config.toml
n_head = 20
head_dim = 32
d_mlp = 2560
norm_eps = 1e-05
rope_fraction = 0.25
bias = "all"
tie_embeddings = false
lr_mult_o = 2.0
decay_fraction = 0.805
seq_len = 1024
doc_mask = true
dataset = "wikipedia_en"
MLP neurons of a small language model. Each row is named by its layer, matrix (up: input weights) and neuron, and shows model dimensions 80-175. Each number is 128 + 24 x the weight over its row's rms, rounded and kept within 0 to 255. Numbers have three digits each.
After each neuron's rows, "fires on" lists the tokens most often at its 100 highest values on Wikipedia text that the model never trained on.

L4.up1898:141093156159130107145172156121153126131150124130151169152157119103101114142072113192103131171142100174147141114156098138120088139134095105074144132173152143123060161139134119187114114130138093104108145168155142119114084128132144131116129103143142086093104103132133091142138100115090088141
fires on: "-", "olog", "cl", "ag"

L4.up682:140125145112130150165185151155123122135147162116113135141163142128132088124080147096120118101149124123101115130151117165122118131145142153130183162121137173120127141140126110121135092150089145164163133103119133142128146151142175111146152146161113147152136173130087168077089126139133115125
fires on: "and ", "of ", "le", "ant", "um"

L4.up2254:117054157126122108147122123128126106087134120129103118103157102102099132115175180127110160128108106134127113098151152146106124133124137098115134163120102095148121129178134100152140139081141099105114125151129152116123125094100133119127108091145109102109131133120074116124153142129136152126
fires on: "(", "daily ", "Mean ", "of "

L4.up1346:161088121105086132126153139189153119177147148106091113123068110112161134154096116120139124152143085122122130138110172101160104131092079144125080104120138122099126138144142099121123124127132108129122130140098123125146132107163124081117118155147120105131126138120111134116130131137118109136
fires on: ".", "^{", "om", "^{−", "Semi"

L4.up347:111160126130123144176092152123107104092134147126135171109111104142110129148139126109082112116122126160119172122116100145110116081150173118134133100163110150121156129087152133089149159155171122165112121097106171111133143107126109112163134115145122138144098124135105115130140129125157153115
fires on: "'", "-", "Wind", "ter"

L4.up451:129134104151115087179122152083120173148151136131145128100111113141157132133157145120160146125132127142119105083097150096123167100151162147116156155137113149120099129146158119130130127162134114129170071116098126156133157134118105157091192167121113154126149175081107155113142155105142161166
fires on: "z", "y", "iz", "d", "made ", "Z"

L4.up96:141101109123127106152142155115107101115161131114124104090114109145160102104160150121145141152160101162132170127105108127155128138141132099142148128112153141132097116160076127125139121098071125137155165153150147099103122112151190126147121124109173122125136135153147160136162148130118141108
fires on: "-", "ly", "[", "ine", "em"

L4.up1381:127116113136132143123103144144136146131120131126152118090148097140129126088105113123124131147129113098142146108090084135143131099135126136107155114104138108147150132173143130100094125147090110112165108135144116121114164110098142108144154135126126191127109178125117112149119136142125144115
fires on: "| ", "é", "1 ", "d", "add"

L4.up2219:113136116136140169090141131157097126105164105175159147108154102153123094163136131118089141122139119144110135129088137109070134113115151117192143118112108121143082146137100142126123142095109126137120115099124136107141102108120131108097106101153147132130170111133126134113155145117184115122
fires on: "O", "Mc", "Mac", "FI"